config.yaml
n_layer: 24
head_dim: 128
d_mlp: 2048
tie_embeddings: true
parallel_block: false
init_std_o: 0.00299
init_std_up: 0.0207
beta1: 0.95
warmup_steps: 200
schedule: "wsd"
decay_shape: "pow"
final_lr_fraction: 0.1
batch_tokens: [32768, 65536, 98304]
seq_len: 256
MLP neurons of a small language model. Each row is named by its layer, matrix (up: input weights; down: output weights) and neuron, and shows model dimensions 96-223. Each number is 500 + 50 x the weight over its row's rms, rounded and kept within 0 to 999. Numbers have three digits each.
Before each neuron's rows, "fires in" lists the words (lower case) most often at its 100 highest values on Wikipedia text that the model never trained on. A number after a token or word is its count.

fires in: "to" 21, "or" 15, "that" 15, "actors" 5, "and" 5
L3.up1802:507537582478477499477484563507507472431438515486565494503524519394517468502501586435509542531438539537511521518515435469549540462484490564508498481427567459556523469460489512494524505454420505501593521383443516512560539516486496459494593513482532453527513418424509378432468570511508545467405514404494473422557605457412501485453494531504508575481518525484448482602471498575433525520686
L3.down1802:493573425581501448544510505473492544476562486541534466513603474481526520546439478557487498532594527526431475516488355536563547487548484529527486509466481472451472515552410439491443554571549513479482538511599472382544436560459452495525451496489499529579450560564496483519511516439496442527493477409481470434502325435445513489489425448539494437468574489517521509539573471445457542519335

fires in: "has" 38, "had" 24
L3.up1238:477534642542518540455499465560591519488449479518562496544544492531524519426456490435555432561527533552567456499456544495555562442599511546520400479527498443551548409449411487475432480488527441495571443447543493523521480510458476402624404486516455570552484447401482478532483523489480532463487567476491505494536541527481522445529400558510681521378537538507527578444565487555514475524472
L3.down1238:492466426520488410590580506504471518467565542467541547524584470462495464517474411556518498481482472495495435521549492482528420526493539510511531580479512397496538527443479473628487510508574467477625530389504488488700510470563547486502468479495548584455513549488527436533404450407495491508512527531557496536468514545519517407464415593628525507418508541524463508508514476522430572490515

fires in: "life" 26, "career" 11, "wife" 7, "early" 6, "mother" 5
L3.up56:440560448485487479496458474507488548484499477459507427496462554577474503546422431575519453466525480512528499513524513558469447520444538581391435545496469482518461414517508590469576501479526431558443483473548508387559433512514486546630403538487483457446514416579493501420517459506502461480523460529554599555439603444418584551528551431478579509467529489529422638501490465447449508491456
L3.down56:473473494501380503470480510471438501439551482486563433539529443420547416516464516559484519515522456506481536436418575406432579512435520508502483470550360474591504500488492594463471492459500500516525505477446532457536417474426571616508472529583534454502554519450490573510451481563542483462529419470434487442487484535463444482510461504537562518354517570504505567549416580479506584485548

fires in: "as" 91
L3.up193:487483481465469479501578535500555516435556467591522447487451397437476498504465625465611539494512521472567504502381530481540506457487468442495486512530553506523426549513639546421473463562434489485501468478493415493493568551467547479459429443493477565548451451552517464542630553536500411511518550562547545479464510491477457410487457483546508475516560592503573514536470534481514551502433
L3.down193:505521444535577542484591519517555380445507394427535554551576509436488431508525517467390492486542622450479450496480472589410525467527513511500472519437475453465427465523543520583483521513484475476513632531429539465554487503525479496579596496448461503441545522529449517462513464431508626524505380517513498487627470495503546504503475546448453476540483484508477491407501506453435489484578

fires in: "with" 79, "to" 5
L3.up189:467559510429552491529508543512574459509502575481518539480573465414512441408492592502502502450553516582545545520501543459507466510502493429524514450547545547556563413531465546533524590450518539525424500449499525504519510464495469496448501584434627567544471440434527474510448509507536514484439499475483550445613544475467392591567371492452456519485428498443497470493471501454439436476536
L3.down189:472581596525478426470521532483579551457405501466500553473474509478411518595445450563516429444472444547450510492439441513498421449481519510605538436593500560431493481455386472595585393534490621484518614464539508462530514527483609516552619537413432447562450570490543527462492475561481524482541507375474471477385395534447532487521532544485458529461538504540542469516539483497514492550545

fires in: "has" 37, "had" 36, "have" 12, "having" 9
L14.up1765:452551576502451584531500548543492519514457482499447562516513436547459479447485546444529485468577443515559476479464484590496473503545472511535503578463545534461527477523466521517524427496478543636504481386497423511559551525481553480542545417472589420534463524525498423419439514491481438488487578466472509440475558541470454413539541460486540506355443443456408448594476521435554443536485
L14.down1765:465580477483452488480565466485557493510469509510433477486627434498489415495492447521572470537499482480523447428598452483475527508453426460549518534424546489551615488546400467519530495526515483496539465486393512583579483491439501549573495483470522398521399475548612489539506562508547445517483505451563476585453450488494548458481513437522578480501522498557554513487488480554430462434394

fires in: "they" 20, "been" 16, "during" 9, "were" 7, "had" 5, "was" 5
L3.up349:530531563503359504501480484509534514502456563596519481452429555516444562523516541505439414512500480411466600405568441535572465516526537462399449491476505493469540469513570512520599444498491430518611545448463504454417586534486500552560486509538461501487479487559459540417434431457538591511496514516538552521552582472512475422417441560482514443441541505503504514534504450542559580487480
L3.down349:502481533414513449545549502526480469558423471435538495551464507355496533500448585568460496514554449545502483544583464546536434437496590555487436597516423597632564340503541534447490539402464497492461508477556484488583490452501599505460552447449554473609490523490581526562463524478535479447527534502482509477392519505479570534577460465533465508464538433544514526453403507425505587411585

fires in: "he" 29, "is" 23, "later" 15, "she" 7, "in" 7
L3.up627:470516489508436491490516458445495573482494380466558465486472475510485482476546576492459486459507479471346562465400480498504503419491546551377537521533453471507534448544530598556479443540446515546511453459504556485524652523500427494610497490470448492523428545495433431577408487481478603480440541480531520521467500456570621503466473551479477461498515511479478468568498479455442514548420
L3.down627:533540545506497522523656512517439408456528418557569581501468559429478452500492475459451459468477370471552449440476516499566526546598456433587449517531518463591424503519522474437482404527549552563531492473489568575488486502466493540425447472542422456629452567504492476503463601509468417533474497478505390412467583494590487518574378464529553529519554509384469428484454475485501535410385

fires in: "team" 24, "medal" 15, "made" 8, "player" 7, "teams" 5, "south" 5
L3.up810:445521475465493527535495470528570436505448586608548545468453485419518533519500506537515530457472522512465531426556576436465545560514541485439465470354558549549421622396542516470487525480485526481537447396444515501498523357431495466582518500441518505630469504492492438596535454513456565463591447533471596576557517424495512468513484455561556430446495506396530499478566509517446497501530
L3.down810:617547515489491434500543518443455389590559443498546498504556526543469436527518492453585466489533487464450485495510448559553478455480504526595510349558505626516519461437455420526508461592486523574448505596509554423457419622542501510460444595495510505494497590550519424479527459497549494475509462485435411443486480627459488531562449523449416469536608473596543517501500521480519437524493

fires in: "he" 70, "she" 11
L3.up570:550565585465491501535528543472503405462507483500543471544512530475494543418526580505573478491466415467410670482523500575449488477522506441510415472483499580507515472479611592580547522601451494506561416532449492475369500528482454489509518465514571454517478462519514475494470526486351600482426430530502470442473518458514597452517509600482573513444521444511516570496518532479442512554561
L3.down570:487625532557514536465603516554572470531619402532472521450569451446492566451550462475462471472493488513548535416526528500534513509529464522494515501508440484517521537485504547521389580491518460498486478420475457499560542442495537530495522517428529496537474626493464512539498579590425443501508477532589504566428432519499527437512582485547462489489572502448563488506490397492466496461352

fires in: "be" 48, "behind" 4, "behavior" 4, "rodríguez" 4
L3.up1189:520517585539494473433509555428575538454543497405449509521493530490471454565527565489516436426509506505482481492394490474458552521432487511484518448459455559477613543461551477491435530476466541526492536494482558561467503538449419478430497582434610543479493464434623425481566425532543567498430571581535487563504524510442465335503472506444464481507567521446500509530471450438469397607460
L3.down1189:425473468508443459433534503493474589480503604486492518516481424430509542525385532451569418445551498547471547487422446473538531539452490528473561474494550441400565443475473520502514572479497510478532533553402455474440522471475565387440425470507497455454428491541579573570418475532514506440444463407450543506546457564553443473465530490467548473548508572535541500534446516445565536508586

fires in: "small" 13, "new" 11, "other" 8, "designed" 7, "design" 7, "history" 5
L3.up551:514505487508457445390483470447420512486482472542485544501566447530395515495426462464417597550451443486512480533494551439464510498553557593457506515494545526480486537486381517437429436472493564569503437577476419506475464505477535466526475427492557539440548479454459478445405454521542583536534545557463493564518528419416498560499509503436484593580544575459492555506581441480494582539582
L3.down551:580525519552541518437496496527464440576471495455564522590456536467481493428492526465590445461607489587476424550484525508399503496538460451506469510430479508500483512500360480512478518516463488502463510518443544475542589511547514438508495502588480592448459603500476501490542526468538497480503513482452560464472507490522624578438577451496520577552542512481598517565467505482458487487398

fires in: "its" 48, "most" 21, "more" 9, "itself" 5, "mostly" 4
L3.up1076:507534438537554450544482477492495404394530461613497483523459509514482547451509467447554473472476511541637491473455430481507546474527541487508410518486447532571422560575449461526505440409455479532513486448546504468455488547555442507518449466645445559522449541529475518476433493584528648484485464570446530468555509420482578458518471551493585535559509490447531528570541504548512431503551
L3.down1076:601538410526493481468570477413562487550502544504515498494499506467500554533315459532417500487535427521476487476574452547467464566479561468529489516421524485428582564562497501467554478623511448481507436468558475436519504566486496440597364501507561545505523467450531476498515539442506517537523611540457484394526449497452476440404458537462478449575458524633457468502416533506497522555467

fires in: "was" 22, "especially" 9, "were" 8, "initially" 6, "began" 5
L3.up284:454591490519495514436402521482415502509485484410502535479451482454527491456466510445460498543580529517486515622515358536435511435439508589438477508522540518571457560494525533555549593498481547474460412527528503558484508555390576504571536517404522542487468534485486481568487505496454459516472521502418350569470533448556484491465483509499537454410472539605447490550457499533559492520528
L3.down284:480496483460522498530580419510515466524494588608427503499483416555449532483519516465533464383516498624471457496545549425527578482521477467541457553443508568492515539468429478429538465468580483491434494485486496446550590542500545489414519390533456610474501557527504517546588603486457508441555533426541516579482488482514469465512570379472553439462502506429541443464511542434482624519492

fires in: "has" 35, "had" 26, "have" 16, "having" 4
L14.up1772:479532524486547483517480511376535581577455522519519481530496383539493443537481496418483504461488510599459479493512544522481503527477442540524485485599494562486505487549379522533570505499496456479552432490428465555431505560442588398629541483502493540549461529479496450550539520535533548474452555540519514505414390562497539415507475374462525513409548508504473448519433495546417561499463
L14.down1772:509448479507429475405496500552521555510432509517497449455519471481455490548488433548643360391526503513512551500509545505532475489446478539500513432530573491503534446540485497516487564500529487494503428347513484417512537536485497559526526460496443566521456438532554485521488504545479473412399497560491504478412404532387541523437478401542396524500522506482560447519489488567519524570532

fires in: "has" 21, "had" 16, "work" 13, "working" 8, "worked" 6, "served" 4
L3.up1757:508526644508431502557495508495467457501521482495459499571531461586574579474447460506451442522564539555575507498418495546472529629470485587511566539496520535465528474539481461525518490581496480465531507505544510534478493426455426566580499499470503488602400443445533469499499473470443499556485446417517527425515532427569551482437494475467443523467548513478433546475582504388537582509436
L3.down1757:525455478452476546376550542506436510546525506512560519470508583399534508465492514488549483507432537589539504435534483502433437489487433563476470499488439481460523490479570526560507530502515456445605372487520575522534482491458515470615517453454450543528466589465560433509545513455510521537483528515526550571464523567471499455569536501539588475467541388548459513449496496581514481541465

fires in: "team" 41, "league" 12, "teams" 5, "party" 5, "g" 4
L3.up258:537539514464553498522494472488515379493493453478438541513397492453479597564483469569489522565452488502471426504487458594516561635550423442526403557490556532492467437442460569587556577455461495525412457425488552531462554459455517448466568548522462442579492489459545540586514555456525508504546491474522583456561510429410481478540532474558502501422483518457459475440539476519582448507524
L3.down258:514478502490524525391517507519538493571509614434497561547479458492492542558598551537502452514467474554627504530548422572426473499563527481464478542592531475494486540490574504552415525505520484469486483541499571522506561581547505486473558468468525405548561522458505372422502437564507507480490574482484530534466534478489428399488486499426505508573451469423428476469513540486502475574593

fires in: "three" 17, "several" 16, "five" 11, "following" 10, "university" 6, "included" 5
L3.up729:592450480472574515572530580478453552489473517488580528380430481468524512500571453563460409466414505505502467494500577559456426443526477580502465523451603434561552461442587386536457528505537497400576539590468509477544483525445456483541578463542440448532477468476492535532556503432493405478509502403512545459439485495440543473541475493434443512445427470439386566538605520473517401565513
L3.down729:463540457528508476481506467489532497486526458401486447531556569467480534405570447451590507522564549447400477577381483427525471562513477516426550479489398499510421462616459523540439445514534485441560546563530542545466495505491585478579517566471523535523478499499458562544377475520548443584448548588539515549506518438483423522568485578538499534514505569509573537455449461572539581515554

fires in: "was" 41, "were" 17, "has" 8, "died" 6, "began" 6, "had" 6
L3.up1806:518513576455498613441492513613544504488589506499491521492467510504494483433480542524469424505474583522457454423517478462483532526510437427505487458610593551508460503497555535548500538581532530472568454430463507492529449499474545473522530496459493532554431437411397511614424445467499437512444511530571487443579528408526518514465463524507589427439437555492430594502486493498547476573456
L3.down1806:470464491459478512552610484441486468538464557523475420486391438509493547467519518533489590529461448559490410468464481485516465484472451511590519459510368448484621458436551479486488597454435498517514492463586560456559563495524434492441487445421463482467496537496584416483439498476512462440574479488474479498511499581454498545471437488500491558492531449511529495506544530324503481431528

fires in: "that" 74, "about" 19
L3.up871:495539459528502478494550470526453465450448538466609487379518489402502511608537587459522429561542464455456526504498409480518432480539511506528434436533511528445483566437395492461515486476490432552493487375483477561574581554505483503465447448468544475517589459488557403457511550584566473398540589454520485487532531436625485509387456527447497464550522572416471540483526501460455457533574
L3.down871:453550548469570544464507493411481494548402473581475494597482608507454589587442485495514498579530404524534415407499408583545494445385470526471491467512471454575424529438486493468453521478488471530394489519472509505502582527619437553448523417487419547485525578497574520476458580466533494422462537386498514465479496477512472542502545556580525448398481436482483465538506421487472405502426

fires in: "that" 17, "it" 9, "they" 9, "roche" 8, "itas" 5, "phytocerum" 4
L3.up1851:473560503440499465460527439385454421463508491422461479526491581495479528518571554475548455598482523415498477552486458407490620521530524486523487446514498510576516527463579454550449560521429466542481551498523546503610541533586430389524481374512451574505488426504469444496505508426492546493475461470529506464574499511428533448476462494462511488484565483414469531557573570432490557474518
L3.down1851:574531521486540473496528479498450438525408596500462492501534501469423586488492450590507559482589470583537446486559492533558451563490434491499524517389503543497487551549502486496456601465492531468465579536453426569545563488466588429485548538537438525606528469472571477483388613509456449484520623486541551429559417448499492452511514488579520393493501495451385520596422458548461511468511

fires in: "side" 13, "team" 11, "division" 10, "tournament" 7, "brigade" 7, "zone" 5
L3.up945:562494491436503536529498491501482429447480404513464573444441384531554441488471556471439409473534533476480500514371526555507470463531513455487504514489580492428517503504434495515662529450517510555450438527541425488567520551517519486533484488547476491567432578440457464511557495411506557489566487627476522454511570534467457517508493437501470421495443470481488469504451431490584512511539
L3.down945:477475557494473458364476517499543489472514496522449496558505465558525490485554465507534472561447503491443463545453579506400585453513586537421524589608570533490450454563559480496539511456509467575493543491446518446500455520473525521545485508458473436506528513377598484518559540586539567529491547430487496530483454528466464497480448482548489493474524518405462498512457493560454483451487

fires in: "be" 31, "their" 16, "beach" 5, "behavior" 4, "released" 4
L3.up989:502454589501479510416533526484532526449623602503573514487358603497559529461516508472506444553475464541562451527530519495549466455434546483435468590464525482516473526425512562515556486479469490493483461500589529496439558527482452463537520391451537494485446544479544464536479437539495488551448621523490501509515457471475437499470486469423453492477518490566440673434526441471533463525527
L3.down989:413534510414461483536467439495482509516522593540385456487537506579462529567355439481491513559517525486520478574427499514595514566510431468534540499575516461451424544553549540443535492484455583508617496501492474491500525533497505471528538532513503479469473530528534516568447409521540571472447605459518556515417515504549524360504504553471476450592428555515495638489525553482580535455523

fires in: "has" 16, "served" 12, "robert" 8, "is" 7, "institute" 7, "list" 6
L3.up1623:557499602557492506489476535516509518516475421415503569483509497514536533537381522475484493523588480544543516553509481424445446523423477539552511485541476435527482557479503479464544472559553430493559515509491415457544551411484486523587512432458475523530529394621496427474455390493512570558492545526503496517541468518535552488513517496522514464498492436487491564502420505467521372455449
L3.down1623:530437475442479567511551489566453487486484477532431518525488494541513466413464383490529456532511369524495463506451477551546528513566457497517582379555565567469523400428571479503519549481474489508517409420421505585529425516479597469493428596466436497476506599480422543484582540474459443451483470425543462468523583573473515547465459571460607487507481540540562478466504462426557587527469

fires in: "she" 45, "to" 13, "vietnam" 5
L3.up842:526571489464463381457558530480511517408464589533551492522535549484549488434499533629460490488542526503468555534449568477495470514512451434432502469559507437478462506485548473437518498497457509527516470368502516543547582476525398449470539427508512528514488409443511523542492444558527603499548573467503541413590517479483478561506476445569483515444424563505415505480420554524484458519525
L3.down842:429498566536504460554496533504405483620516437470565487513508486522474524546483414527516585472488527561548501530503369456532497477511537513604448394406433536501526535457465497558481488514479535457507570494515453484528404523502495592595362530504449507465531546539549502462615462421497402462482386496531415554448505488486441533486551538501486420421510495473552548490519491440472626540582

fires in: "would" 21, "can" 17, "mayor" 7, "could" 7, "may" 6
L3.up1078:503567610450472542486501466496470431500432477563561509505507411585496499530421544562413424472539544503569431481538612547403432543529596443550443488489593419405645454392524428452508431495470492446470530452496503391489540525576476560510487389525502493534583501469479500489539525530579419501490532562443521467468464482455551487459503514436532418456620480459421487543525458517458457519551
L3.down1078:423409425459539514453432521458455527610518482477487462487420520527464547530511559398530482520590588462549518542556479502518552657529552441508586511536455520480487341531409593563446554433545540506547484496514442532504482449526555471626527500479555475478510493480505541463566490520583469508493455545595365547489548499541429559524522477470500516511616477489489463519533477508500518449571

fires in: "a" 38, "in" 22, "the" 14
L14.up405:517492597419429478572497560483483439513465483521480548454521441336499559555469466496535502503498474579527528512499491515607429524422550536619505473417483556577478392467494454415499463503519500506581407556444500506536480515490476565477593553513488498534496523556581525481619456479479482408475563506484485597489501522458576530490508501601425443453508441550501594483509467483537516579521
L14.down405:481466450472517534493453543499513482584541490503479522427399549567524603533400412422486431489566485504475427464591601495557446474467569542458450572541531525573434502503523502490486464438562556520457417444582543501504520543578452449451582436501612516536551483447563534467576461451510450457538450453482464507528560484511578535513581473542519436520485388498377466515555554459463470514481

fires in: "two" 21, "three" 17, "five" 9, "anthony" 8, "single" 7, "six" 6
L3.up593:499491516520574509556457567440379412477465552495523602479477529588457569549557474467534521427462480523516514573439542551536434444542511609484460575556549466484547446450537456604529545495514498506570485520619462420521513506516413523397423491430562494572534568444490546486503489523506506574519544468464502545523576446500477461577504447419516489530444443581493538482525441543447478508573
L3.down593:476503499523533506434577453502484530375442469515434470490518468496503407471495476551433512547490514448402522442595511337528556557575407456495553486495482467465469575509553507431536449404465547478477515407464488548441481491469522495578525462481575520501549520571505631520510449449507525549451425646460456517606455542568459600494475466467476485531526524508488539529370512531466508434542

fires in: "career" 30, "his" 15, "life" 9, "early" 6, "football" 6
L3.up1552:447457521521486508520371399560534512432564561466488503570498539486534470534429429505513407452579473588502454565473588529411475496513545547454484560399479512446549508438425519445526515397470438499531585487523463441489477564488486581605496524458492459519552518600457390461565383497424543473549484527556522581489535470398555469552572556463519414502544565462488513532533487483563575519481
L3.down1552:482516465591486546536547436467565437464517497442537482530475525505425473501544455565611535490529591527443444471475587477437471449503519472438370571569482596556510456508449511550501480465616482528486449531485496527515451448498498595504502589538449493526515567483430491613558476447475436539585459468478531532452580512414492461466528536463447490429507481526485519400519580531501534520410

fires in: "a" 43, "country" 7, "time" 7, "language" 6
L14.up1252:560380501487497501584453672561581463440396483461510580428507493456484502534510510445494502495459432550486532581551489552467432478500604477424493504525491494544523437534469508492477471479487554529522550503540579468518507545455518418442565547518361548492471493546479477445506460671461485440508494567472554525506466523481552481420535523495405427453409582433489491550506527415469525501529
L14.down1252:467485492497433484529423512470442454501463543452517545466481530501464463589385597444580455537497520553469475448585535526545507467481501463487470577426507544483477557529439499534505491520524525501464525470496453433559498526457420478608534472490582479543462579560445394513553540592516498449498477571547557523561429405438514526513505388533527498507453500559387492534505558486564518556590

fires in: "that" 96
L3.up789:454481505446480546509524531461500524507449520406499480509463534478433519520585461528590540475490580517541445582476513578527462459557585557492467490609466565477487531473561541532442477568434462535504439536486538383515509524503510434404499471444526517536444570412552444531581523444468600434552614514524471490449533395482464469517528548472531442545501458486446500517433507555432485525542
L3.down789:509511502518602528487559515482522413590463464381506465486446486567465561544516530456466470501583440433539438489430377510532479567446495520372490428425499572479529517479508464508444541482509468461556508489520438518657555482522524508474496486464403543590602538555561571441456546477597468408445510448504567474450436477451473493472611523553461473445445476495453471521516532458474572483464

fires in: "both" 21, "list" 9, "alpha" 9, "listed" 4, "again" 4, "player" 4
L3.up915:571565547453488485542542441529502570478517495457530536501467438468530497485469578442518569467491525472476498465500465496497436505486501421408472424539544512611511531504450528433530509497432463509500509487455463541573554497581517551496483492505528460553495511565491418475487584402514537510464497540426502533570511646493547514521456622399427502488560555527470529474510546435524453501447
L3.down915:479449477451469471465449478432454474520533531527513447547523532571517551409453498531476528502402452496505452479480499487515540498488542430501507563494569433503433438572493457508648491602494513504534539485490502490529493555517568486391460489478485472477492545518451484465558467519490526498539559601462570495508573554535544468522496443518531543484468525461606541434501546523475465488481

fires in: "a" 23, "of" 19, "library" 7, "modern" 5, "designed" 4
L14.up261:489490531544530529510484586564490602471486512520508552481566520442576492447387526481497492512479431547504428467477372528529478497561501493562459486509601495464544515580431476490520544501494516422622493431539474471601478650570523478445506494502541489569427519634464454458500504512460453512466511542508480500365461449475493485509539489463532457627498506472571498452557546441450570581493
L14.down261:478523407508491461460527537466504545530506463511526437585524446505548538555525510545497532485530450507557484494520586458499551525598466465419519532564436539500523463502460556505456588506508603516451442501531520505584514527488500514605440501545519439477574486532477426513500522537498544451508512552502519551498493491514464490483573502488566565523541625467488491537440529551490488400447

fires in: "its" 50, "most" 11, "digital" 7, "itself" 6, "us" 6, "larger" 4
L3.up126:521441495485424436475447538522481377491442544595480482439431481519522425517564551547520533541486485508473483533505393584397419538549575544486442488450443504448445489551522570522569525497510533469462491510595479474398534543462549513574615491574539432507599577553435562487547452458616520464541586447553495481501552554523515448432562520530560486552537544458486555524565556467415486468611
L3.down126:512473468441423468511520511429421445529456515454592521397499543468470409559470464458499399517511545425479415474512467477526545522494496418523489495581501466465514548499424548475502492463549484490479449547543519478542458534515500522496356627472543540535553538447494545520552480578506552573454520511473485424463523440535515526504525508471578510576333471525429429431484428452474504476496

fires in: "who" 35, "located" 15, "player" 8, "track" 4
L3.up1283:527589464536472447574543570478480473479481436468648467460406538524512432508553485587521521561530506481445482539471510533494529428402531495500437574508543494503443580612470479552511414364512521476509521582515519422447537492506467475412557450501559518474540501490538395480490495462466555467561477513569413506515524462476528420544583506478471509494575490573465484540491524517497448428531
L3.down1283:523386474527500522527542564417483466444470406572470460516500519442378550543421533515459501477456522512499524484493521608459475421457489454538447462533557510467462477523495432544557512441494552544458514445433501493606463475508431506495591517480636510498556496466471489477507517472494459515477546493564518470555597484533511486399544460593534539450481490491459379606513512468505529529514

fires in: "which" 20, "being" 15, "then" 12, "goals" 10, "where" 9, "who" 6
L3.up976:528556574519490514531480514516419483418488493591525525475495535425511590530576496480335502585506556613541475532461438508507590553507561514567536440542526501486578530553389511621568474491510512492501497564475487529558402558442518500557589435491599561420483494512554466491470467473449531535518433503536484438525520391390441417528476433565547507534499533469448466525560523541446523477582
L3.down976:472464386567563593533450436346477518426484492519483456440404545527385494533531611493499479484483434537430526445473476452550529554618483475532500536456491537523605465491488557544558525521484484591512501451475496454504474493519462516503504584479492553505408477557599449477474539553430448508492477501433468386555533442472449470512467488487552515423515437520607493477534500551468537487502

fires in: "as" 55, "that" 6, "child" 5
L3.up527:553449522479507557380510537482533518436519542486515491522443555570486424505486514464610494481533572467501529555495424568460550572431512479499511565515533544470441465432424571489602551569452514456568496503525540439496511522592482435446442507470502615494512559479534458467460488426433511520495513473527465432559543431460513544417476541444446496452498469481533530510504428447523622526590
L3.down527:434596519517520535551514497418512485543485467493451492531515676437423507488492572447437503523492519508462452443471440393373500534566456507455417486468485492552490510560494547445445505461516597509476513424479532527569524453500452368474559491470534488504447507536486578544427518505593662507505490504497531536509473526453438522473529527474555537495423600499425435481518531458538568495480

fires in: "second" 34, "then" 12, "other" 7, "own" 6, "small" 4, "new" 4
L3.up1302:543606498459457467498491434519473494523541519503457406497528392521488406522479422452440486526506445497472520475564509516569521574608453514472481569489514501550541585322506489469426459514544430500470406549554473485416497481479397472524483442537502531445460489536538456585496494459574531598484573618490542538497421524461575523576465479486476533562458463532454523516503491482546554537539
L3.down1302:447534507464634542495437599555492541562540450485499462516537507489514509496514501527509530421426511544473477639557522424489500513558496444475569517500514520547500546540514475454582430515539522617570581510497440481433502490558517539489573495557586550515479548430424444431434433499390443407556530413434478430529511521451490590488654578407542449571387550464505497441460576469433551527562

fires in: "she" 73, "sheet" 6, "he" 4
L3.up380:516589525523575472539465508449536544502566485537470581489462451471529531547516583448526579391493367535469535508461428481469521504516589465559491499483504584583466474423446488403563515527524421455518435495511488487376523465472477499514549527460423400588544467451502418480459512519431524498428499530512523491525592500395500575648506568543531466466493449500438525441442463432447561555512
L3.down380:493488499487470509575559614655449506484575496538482497554544478516513565513505471472445515532575499429480606459501580484452538452469476473472517665631471515524497567459552549452495526484559520443441562405575493520555492517462582472540449492484523518518531462499561519489412526418399408343535513526496439493506505598497568438492467534485445472548493530456535484521497497555472524450417

fires in: "about" 22, "only" 22, "that" 20, "union" 10, "just" 9
L3.up1932:531440463479482510525476513428560506517454494455634490446468573470403531523440486585525514541517493511562476558576458536492479492495389517539431457542567476553516620522495520485531424400447467489437492505466465456516599473508451533502492436518460553531639479458571424490533568524644512382482601502480515574461507372447503491488551532537588487478492452453502489453457470406529570490507
L3.down1932:549512553439538454500464487584493548512470417375475561529492555534498565544459469510519448499547576481539448525505476539432546485511477552471450510506609517573482537470546448481481495518481460483474457501491486525463521529493425509497508417454494581516581503477449468528492407503589540541540520470389478608511518414509504526450461532546600422465474586480409495471497528430527503513572

fires in: "its" 21, "as" 13, "charles" 9, "member" 9, "iii" 4
L3.up371:502593514523479513381471477469518501489494549535492505460458453461453562479466530584496544503559509469485363563434504527438486488511515580463509567552491545502380565592565542442503494507516450463437485491584507509435489434472404494461460497488436557427462624591487451550575581440572533529555575484490474475498492569427489462520536521476514555513570576492460488489431425330594592504507
L3.down371:488523469450593494514534515582560565552559578450464534472496451596505483435462486378445507568525535393523490491609441531568517450431482495488509444455486602544500435508574541549418528477457410537591494584460504542485416404624452630480457461524472516519550535511496551526434521560494441511459531462555515559485521523605495521413425446453439441416499439487471435493496440468576490526547

fires in: "with" 82, "have" 4
L3.up1798:536532439500441531432507555519520449538585513475585426612499517479538443445477451595481513523513580528490446491408528530518528521458530486495509542578528528545578481438454497559489440446551452460614459464534543512481427424512474447512485563449476566576461486476462514562457419411507455515555442527415535514666508471411483454532542623499490588526530489417543599459436560439463470461467
L3.down1798:447541503484516449540421515511484471504475477512598484587525506491537463496458517460539413414453562494463462465441488517545473545554536441527531469484476388542505567453476489581534478494450470511564686429483491490552422513604535557509544473437471530484473553472457423434456460520521536487582598526529494497498482536552527450467514473472588517409502467546559449535533525475392448464564

fires in: "this" 46, "or" 12, "it" 9, "they" 4
L3.up1324:496535526588560513356457527525541501492395495472545525519478581514490485486487592543494507607501511555543551554532450494455471533521431490490436535518531498540494493504584508480588457486464488493542587508508554461490457521537460421554441351526544567547498431478457440462424549499458579580506470514513491461459554524574496493541509553485426555549530575433533456512562459471442539536504
L3.down1324:499532522479510487513424509504473498488524586609522453543520427448509568442484440501492407523574426534410434452485482506503466543504520522483562495501433469465456429483507469503429535528505444531440532539508456503565537431503512490562441474469533457546556500518501519644550515504561463538470538505574529527619512449575481434512543456492597399539548439576557521430441460598517462514462

fires in: "his" 44, "life" 12, "career" 10, "after" 4, "have" 4
L3.up575:517497413493585515486442543516522534472530565551468505538479507560457438503442534504547410471516473593544534460463558443539503466556549474383461572467552417567441490406477501442499507452549514449465419565528469482478427456492497480499535426575439481468537523507558472426439522620498488483525580459458553540499560427450493487472532502489555407436518549410514515473588488398445537519476
L3.down575:499534544461394562581512506486416519479507448487527526528490490439480512519547452548497524604499467489386491551442540537520456461331468504550516423505429453425470488501533491491565458471567559573447485516413537479503525608465498545586459406553401518482543556424539595507490526532554511513504455520406577503522520521444507491580475539494560463523421448548477550480471535457491514510463

fires in: "to" 31, "would" 27, "could" 9, "can" 9, "will" 8
L14.up527:481483538400601484505388523400510473490495456382446561571478483495440417474433460528538459459606519599483469476594507565453573535519565387472479557457565571537523477455432515459540470441472509558485466530481432495441473408576445496592515416483504527448482564432439528512627582527521470457528507496557444454501493530410529567525575473504481411596567523518443533455525460565573486518578
L14.down527:462564500547547424450485534510494493433557472442418560553455549529514542559391504501541542509576570498548483525569467470510530527466573412552534548479476617477446557460482476562523525526452510580491525542491534475531544496528424538496531371494462585570457554445561469479577492506571369518540476447519436548493445477461532617543574547556530479526580522491521554464444521466413386621474